{"n_kv_head": 11, "qk_norm": true, "bias": "all", "init_mimetic": 0.5, "beta1": 0.95, "lr_head": 0.00309, "warmup_steps": 502, "decay_fraction": 1.0, "steps": 8729}
MLP neurons of a small language model. Each row is named by its layer, matrix (up: input weights) and neuron, and shows model dimensions 48-303. Each number is 128 + 32 x the weight over its row's rms, rounded and kept within 0 to 255. Numbers have three digits each.
After each neuron's rows, "fires after" lists the tokens most often just before its 100 highest values on Wikipedia text that the model never trained on.

L8.up1289:169151152080091152106102136174134088140135142066135091160106076111133141067155112130142063130142123094196141119183144133096140093121099113153114154096143082065168154157124133061126119083157124127152187145108075152116183166159119113114166067143128109073086107133157100106131108139062170069190111091131163089113114108135111192116151168145120129116160111070094104169134104094191173016152153167141149059094109076124161173143099078148105098120150105143073043141130156093133159146120131175118158101139123080061138109139169137211153116076089093120090122141133164120150169140084101152199121118111136126088125105099128085141142105154129090101116063199154097106117123160165135113140104118188121160187111061158119102131132188172125100127149119171181096148189141157139115119106128
fires after: "| ", ",", "+"

L8.up499:147137137174154141127162122169179118113096180098141150076140148103190156083133156150136175148094185132155089105154130082139112113128177129157099072133050086144179123171067176150145155140141040137153090172154104145132138108116158151125148129132125143107095084143141143099123195113166094107155138151082152079095104165133112175153153113167098110117084176142110139108124099169128107132145103117122153107124055118164126123119106139144100105128131139175134131113137148169110155108076103156192179100110176091105140134106132101132174120175150135180120120103197155123123147146098102159173157178129143087168148114113108179174085127131171129143112080141116085128137191104119071145138081140144102133099093102106134173123094115133103133100130104089158101134216089113106074050077133
fires after: ".", "|", ")"

L8.up22:152110102157138127073058033083171123129118158141098185120075088123087159155154099043189090144125111130185183101099150106144155151148120122143158146116141093121175084137153168097115202072164132111101158041141082147173159170139138173122145084110119146133094188120087137108145090148136135083170114170078117070094154166077055138108083085122126102089126101135167152132107155151138108150139151170101112078123112101112090099105159150123163140114174110125179184179094142072063202092145114122131187103155123138110140182114168189120159073101161096172109145150164161099132146090098106101069194118118163142130192087086060127107125140125097075047169148102140111137149144123145141185132178097096095090096125174105117148123155073117105113057148119143175104139131126141135153138074117
fires after: "'", "0", "| ", "1", "Al", "2"

L8.up2126:130152147151158096096121101081149071122114115092150153089093092141129196128143147125111113148107108145185092096133184159104186115098109148158095165112067102126108122095133175106093138110106169184146161058118098140159133158169101168129127097137145131158080110124082113189178100206113157131129082177146090129067117082142151048126114143132143146119103110086151130151138104130174127073158086124088186154169123169073073127181135153100086141137130149182149133153107166097149094139133150109148100126170098093123178126124191135162206137149090098142105148175113128180130076082155156107103118120121138155112160130144120073112101144120168082140166126107129148132163165144169173153123062156127143092113115132108160173063129054101112140103177144135166148094134084163153184127096156
fires after: "–"

L8.up1041:140123173082157099132159139114157095123120156103099135122154158132137123093105139080122151125093106116142137090107117115172116112110098136095093086095111080165154170125104178129141148123134141169140094077141153117159107118104137153080118113125156126077130158077111129080128166104124141120141132111089181135122085082084137127159095194135164108102090117114184096184095089114086125092104113160124109117135184116109138132179122153167132159149205126090141082092118104162150085133097070089173137118127141136173140121155089156091127087132074191125189123102119193109118140142128126123125113087085130111192079100116066179131111147097104124148149122124134148147083144162114115126172100079108116099147134088153113106145142106162130167178147131066159114080180093152085165115115160
fires after: "| ", "2", "3", "1"

L8.up2591:174150203148145101096187089140162108128155079190109105133150127152116155112123119135144176114068134132159141075140105103152130135214174130079124137088069084156151098144103123137163072095177114114093076144168105133102158104084130134091152156162120145128086125092107138114126153076132134098161131144128091110099163148138161172075102088118156145124108113148107104129104108168096136100142154103175125122132053120108063158172067103134139101089181166163115136109165099131143066051093122075165255135136126133179159140142136130122077134129120136125153103105206172073125149107101108182166105173148163099145084141143126151162143139113094151161143089167148116140093137089122111064123137124131172109068093090114138154159107146151140111104167101084108123099175147126109091124101137
fires after: "|", ")", "used "

L8.up2805:158097102152109106093128069162129109110183181128124156126152119108168085123159116152230130190142144187167121144122117151090131133147170144107138058199120175100100083172152178122156155159123072124149148118103139169125060102116144102164101069128079103134135142115167151134157132091153144161136145134110154113100093100054137198109131163160103092141101084116205141090186125159124086131099157102140112183117105146135085140076149076153085176133147131129130131108127083145073100130140143134137141122104148092106137205138171131120150116097141138174104147129183141101099110115123101160102154123148137081163138117100139087127101126135115129147177123113128121163102183134162164079032092103155087132129145095123111148128087080111100161143137140092195129127121124152137135103162065
fires after: "the ", "'", "B", "gr"

L8.up1029:149160161155117113117127120202133149113147148142167120105124123099119176108124090174104104151046139156170157117138156109176127118113123133110129154068146157175178128149121142124115115117079190188154079117127095146160130141131108238158192140135089138082068172098113072105128142142162152126115124113128133057124145148135115116132120112141083148108137131112111083146131126173157120098130098179109138096075116150171102133081096092085163156168125141105103091141134099094099106154138121128187140137127085124125112095096182104104142120195103107144164101067176131142083126104146124144146104199069140114115088150090148122105117079127127125179019124150153098123144156118119149203112156066152108005125123097126047091143051140103096122061082088164166040148163111150142157122125190
fires after: "; ", "–", "−", "| ", "+"

L8.up1997:125168187124148082127125087102108091072075202192054161143127126115147137110069119124098133140175123092074092122120126078135145130138104186184103160119081071107178131146062131111113129127134155126136099197100176077091156116187089105097167160124141090105110117088123134108127182110123101143144144140155133154153162181109156128147105175153167116138119163086107120151145153134158126115091169115198079108103131092180091119107104053078149101179129184184142092108182135172110095148086171104105143133096146140096130145137133109126108137153142140133086096126147109138110145178117140113175195156135159126130119147138121096099162130114120175123132109167116122192124171132141068149131110139171138122127093098102101170157104104166076072114088111174113121135122211092116129139156148
fires after: "on ", "the ", "a "

L8.up1489:119124079154136110133076148112099056108139151109104156125153143165107146127111095133158108151144131128138086102120179126107157112124063116130150119143082162138150155124124136070144109127153170171137132145145196119119185163152122116121154125157107127136112099174134109149150163115108161128123097109070128154148091106156100116143100140174107102146121128086078090137176181107168143112086115117121157106069105164132114132147159130124182116036113125094138133112092164090115106097128173136147082141178130107164140069079163123161167097121204103143062173140191156184146122134174154102082154113129195125119175125154111089094137136117119082099173156132104106103119161121129098105155130140179145152191123147120096111110087145185103144105092120112068076078144111174147132154147108
fires after: "–", "-", "+ "

L8.up2612:160117149128138120137058125118166126099101149072113107123134146215105066157150132156159166183142145120080129137225162143154178135143100174072112108095073114090116108181146150120119119118135175122143107159121112182129127111151111130081137120121181126157085077165142081129074165124135166087157078143125067107085122116175161151162102130097121078157161148092096099164147086131118068114062148121163122157084113125158090164128165070107070107163129157134124167097162116151080115138105109167188157145130078132140178101112146128186150085179170052203095145071175145062150157110109157113101088157155145131168125170103174171083106118025181041094091066128114124174121123175179117159181127070115125100134101173138105173116129093119071127106120157114098133124135175098120134149122108
fires after: "the ", "at ", "a ", "to ", "in "

L8.up126:160045181174061169090089150060099116136119147153123091176120094127126139078146140061117152091141151169147131112125113142136171100085119151132116107080132119105147133099159161180138163112148102167096103104119113102057105125144059196128160157140178108138112131147075102138116132096089148148066065135117114109116126104165100129138182170092164160177078164111205186138099126115105074145122146195154104101185109083045190113157185148149088113171143177086069147120130099113134103079122223110110131122086170176137083190108161158141143081137126052174110128118110120077125110107143105089150131138154175116167133147134130120139104139127096111146118171157116104097098160120101115101169142125097104155112153052114142132141140089164089108151129098090153117122184144151103183148154113
fires after: "0", "1", "P", "2", "3"

L8.up1648:122151132177165137137147137202142091120100115128128158052159161122149128075173152148164152141114166122109095108127138087133121147170165141107136086083058123162205112162059161148149171124111089155143090185155088117126124118153133174139137147218129142087094052096123149119092199110114132140116154177067173082137102169139102155161109107137129151101073178161144117113081125186151144128128102142131147111146057097174146141096143179189097075125128132097166119111146137152164168138058106125180133128109164125143145134128131117139184124164142114137169145097149161109109167152118088171153132176179163077147133116128126158172124148131157124187140122131102138126131131121152118154188130173172123085078142062104099173120098093118091127103120143108115073130177132094115065083114145
fires after: "|", ".", ")"

L8.up2:119136099150167119130173148174116121148087124133133122111163131107154153069116127136189158103124155133092096105130116112181120133140140148144131126085123086184157127151056153166143177168157071157134077137141078116120102113072178132156127141146091125157118119142151157111171171105123140136155140179068148102095106174100122157125170082159108109083134173142142077105122108131138125115134104085123167131146049134143130154095116129175081103125125171111128148130144148165136149046076102107205122104072147100133140121141162121109160086162103096149132112075168160083089144153111100161164159170135135076150167114144117130189086172137163086121098159137111140111114188113136057161172105126162098105115113139076160113132065112146132176129128065070180136119157128126136104090098129
fires after: "|", ".", ")"

L8.up2273:143094146062157127156129122116176100148128141123164140135169131170192194120067132128156118154131118154188177153130186156123069154074129155115163104111135104144148074172149107070064165121103088138155114138106156150185149146171163102170140148131115101133139122135122130150110173108144096097128072132094084112154113112115099086139201049190090108116121079136141102117196116183130145133094131115105136150136139138100130163164084123136089095122109132109122155124114116111085094076073166157136130165126103115127094120127198132110105133136123094149084148106128105179119126120104131123124073112135148160196118132138157125117094141122192132167065105098161109143150169090093140154163132122160139094121133128144153132161160159165182123103152106106150185129165142135141100149125140
fires after: "–", ".", "sou"

L8.up1376:084090097142067076082166123134144078138104114184115137161100132106078125128147156103107138122161144143133177187165098136153130107120103114128154059111149127106111111132087139130072181082133103137147109143113101086133134177151134117087175150138171118191157103160200138113061102143111097143180118145113102120075131076120142106157132195116111111145061159128090155188152116077145122126086140144113119113123102147116130119119160160153057160083129080129127141137157102114143114130187163130153153165125101162169179170110115100145086094175137117168178086130115146056135123124113106117163152175135122124126128118096154110086091119116142123112141105131087136154123158151154156129120134118081119097054148040100115136143096130083117085149152095145133122126093136108120156118099161
fires after: "the ", "a "

L8.up2707:158080115120159133164115110107211122137112156044155133154142125135142131117102103156175091159074143139155141125087151128178115126154110175116181078138158128123153046160134152145073138117122134152115101123135132178193124148115081122148093108170129149110096098153160156154066113134127149172114068118144138188121124088166078137110126153157098116123113160084132122139105163157148125147143127103117096153090134158130120112201134185099127086132177125107111072163074084074066118118134130134114140122147136039192184204141154157158083146105102176108049171129188129150063124131122125172133112156115138111175074112166108120145138197145171095129103074100163178140184084145124115091119105146120094129109114123165111115147161074148147121131095106103144119053187171136129132153146095
fires after: "| ", ", ", "El", "Al", "–"

L8.up2639:175176128160155083159099176091109066119096085146085114059104131118103226125084114112089107070103103093126072115091076138112106122091093159120146138150144180137133075098135133074161131105141170118124101144131143116142158118125171118118127110171174164139100188122113150118154125114109142150090077116084153155120088082115144059138081128124141130133113156157097097135138139129173100140109195158174170062117095122147115119156138112116145166103128096123162127147128178149108120177127122138147144150124121137152140114102194123108208103161161092107131103079128105119094095114132139126108161108099089116142137139066190102103132104110112138139054152183128120148149143116181179162164106117124145151127120132105092141202100108105099066199131111165069114152243131143142156096110129
fires after: "–", "February ", "201", "September ", ", "

L8.up2141:145160171179176168144146148189162122134099177116163159101164169123162141046100150169128184107130203156149096104113147090116123153131176149148135069107074070159210109177070150164148129141170042180187080152169082150108142142102145138109127157161113144134089073122147133094126178143157097123126119183099157074127077157094118148131142129164134101114070163165108112099107086182128135133130112134149145080135049128169143150110081157148098087098144156187128108117130144126142131076069064146147167081102130077151137119127134069136187132152200117183130109082158161101096127143125109157188181188137168093148129109093110149186158159131157120167125093146085109161109176093103078136115099123148120111137134075090153160138121132127120148137096081108130092123183139111112086090105138
fires after: "|", ".", ")"

L8.up1290:146130100123159095095150078139128151124080171106150196074119119124112133126092108128134081176134146123152189131166111169138151158134131150079152123156191173117167091111121071128119149094138147170135136141157065204147127072157080164136106126147113132135105145087162132160100112148127118119148087106109169176122140078115142069153129108175109130124071161154124122085168120106189167148093155168097147102132090084182107104114109158163134134171167097164147151123120140122132182115173127170119120086114128139124139151107123138204154116127146080120098119122123133107086164105124125114129135073117111142139191094140149094118120111087183154126106077133166170138115145132163087077166124146109117164153161093109179084136050169063091108097125140134123135123172126168127119164106137
fires after: "Al", "the ", "c", "anti"

L8.up267:151112124121099122099137141136174106119123078132131122100095087092140137120017128148098075142142127117140110168131123179124131102119151142027115162122137131116105098179164114143163148133118162159105122117110157140131121082150145098110130136137156135113155088138111143130165121132099150155146113130131153135119090103173200127146150129190092143150153132133113167145176092126164163155086168044160185184099124160147124159083188079115125149122111124065129107208126107146084119130067163100108156165127129097116126148094162102169127158064105099096144137106115153110155157160158158112121149073132189141133133149124169107093158165141152045131120129070147164178147171150098120151092129216081121137076134117095104151201126134124012091131133125202125110138127128166147119151145147
fires after: "the ", "on ", "(", "his ", "On ", "'"

L8.up720:171046127105151166146138119113142081077109174150114115145135159157069148175149074129096143122119137105179149106057151184088094120133089159140119124094110124118181154119124141093206153128177152115161142158130078115115078125085096197129150137099177133136131132147195168162093068161143145157162084157149120054073133158160095128130161120179167126099113123056110124173130163137094154114134173079106098120125146135125185132152063184144104103108130132132124119131131137145155119119151149162143108082108142109119115153119137164194094186144100115139125079067125135171108077109126118077154110074135123140158079112121127091126138164156139181129093096109165143074141090183085148088130118118098077184096140133141142139067054119113096202132138100157141094099114105175187169117151092
fires after: "| ", "–"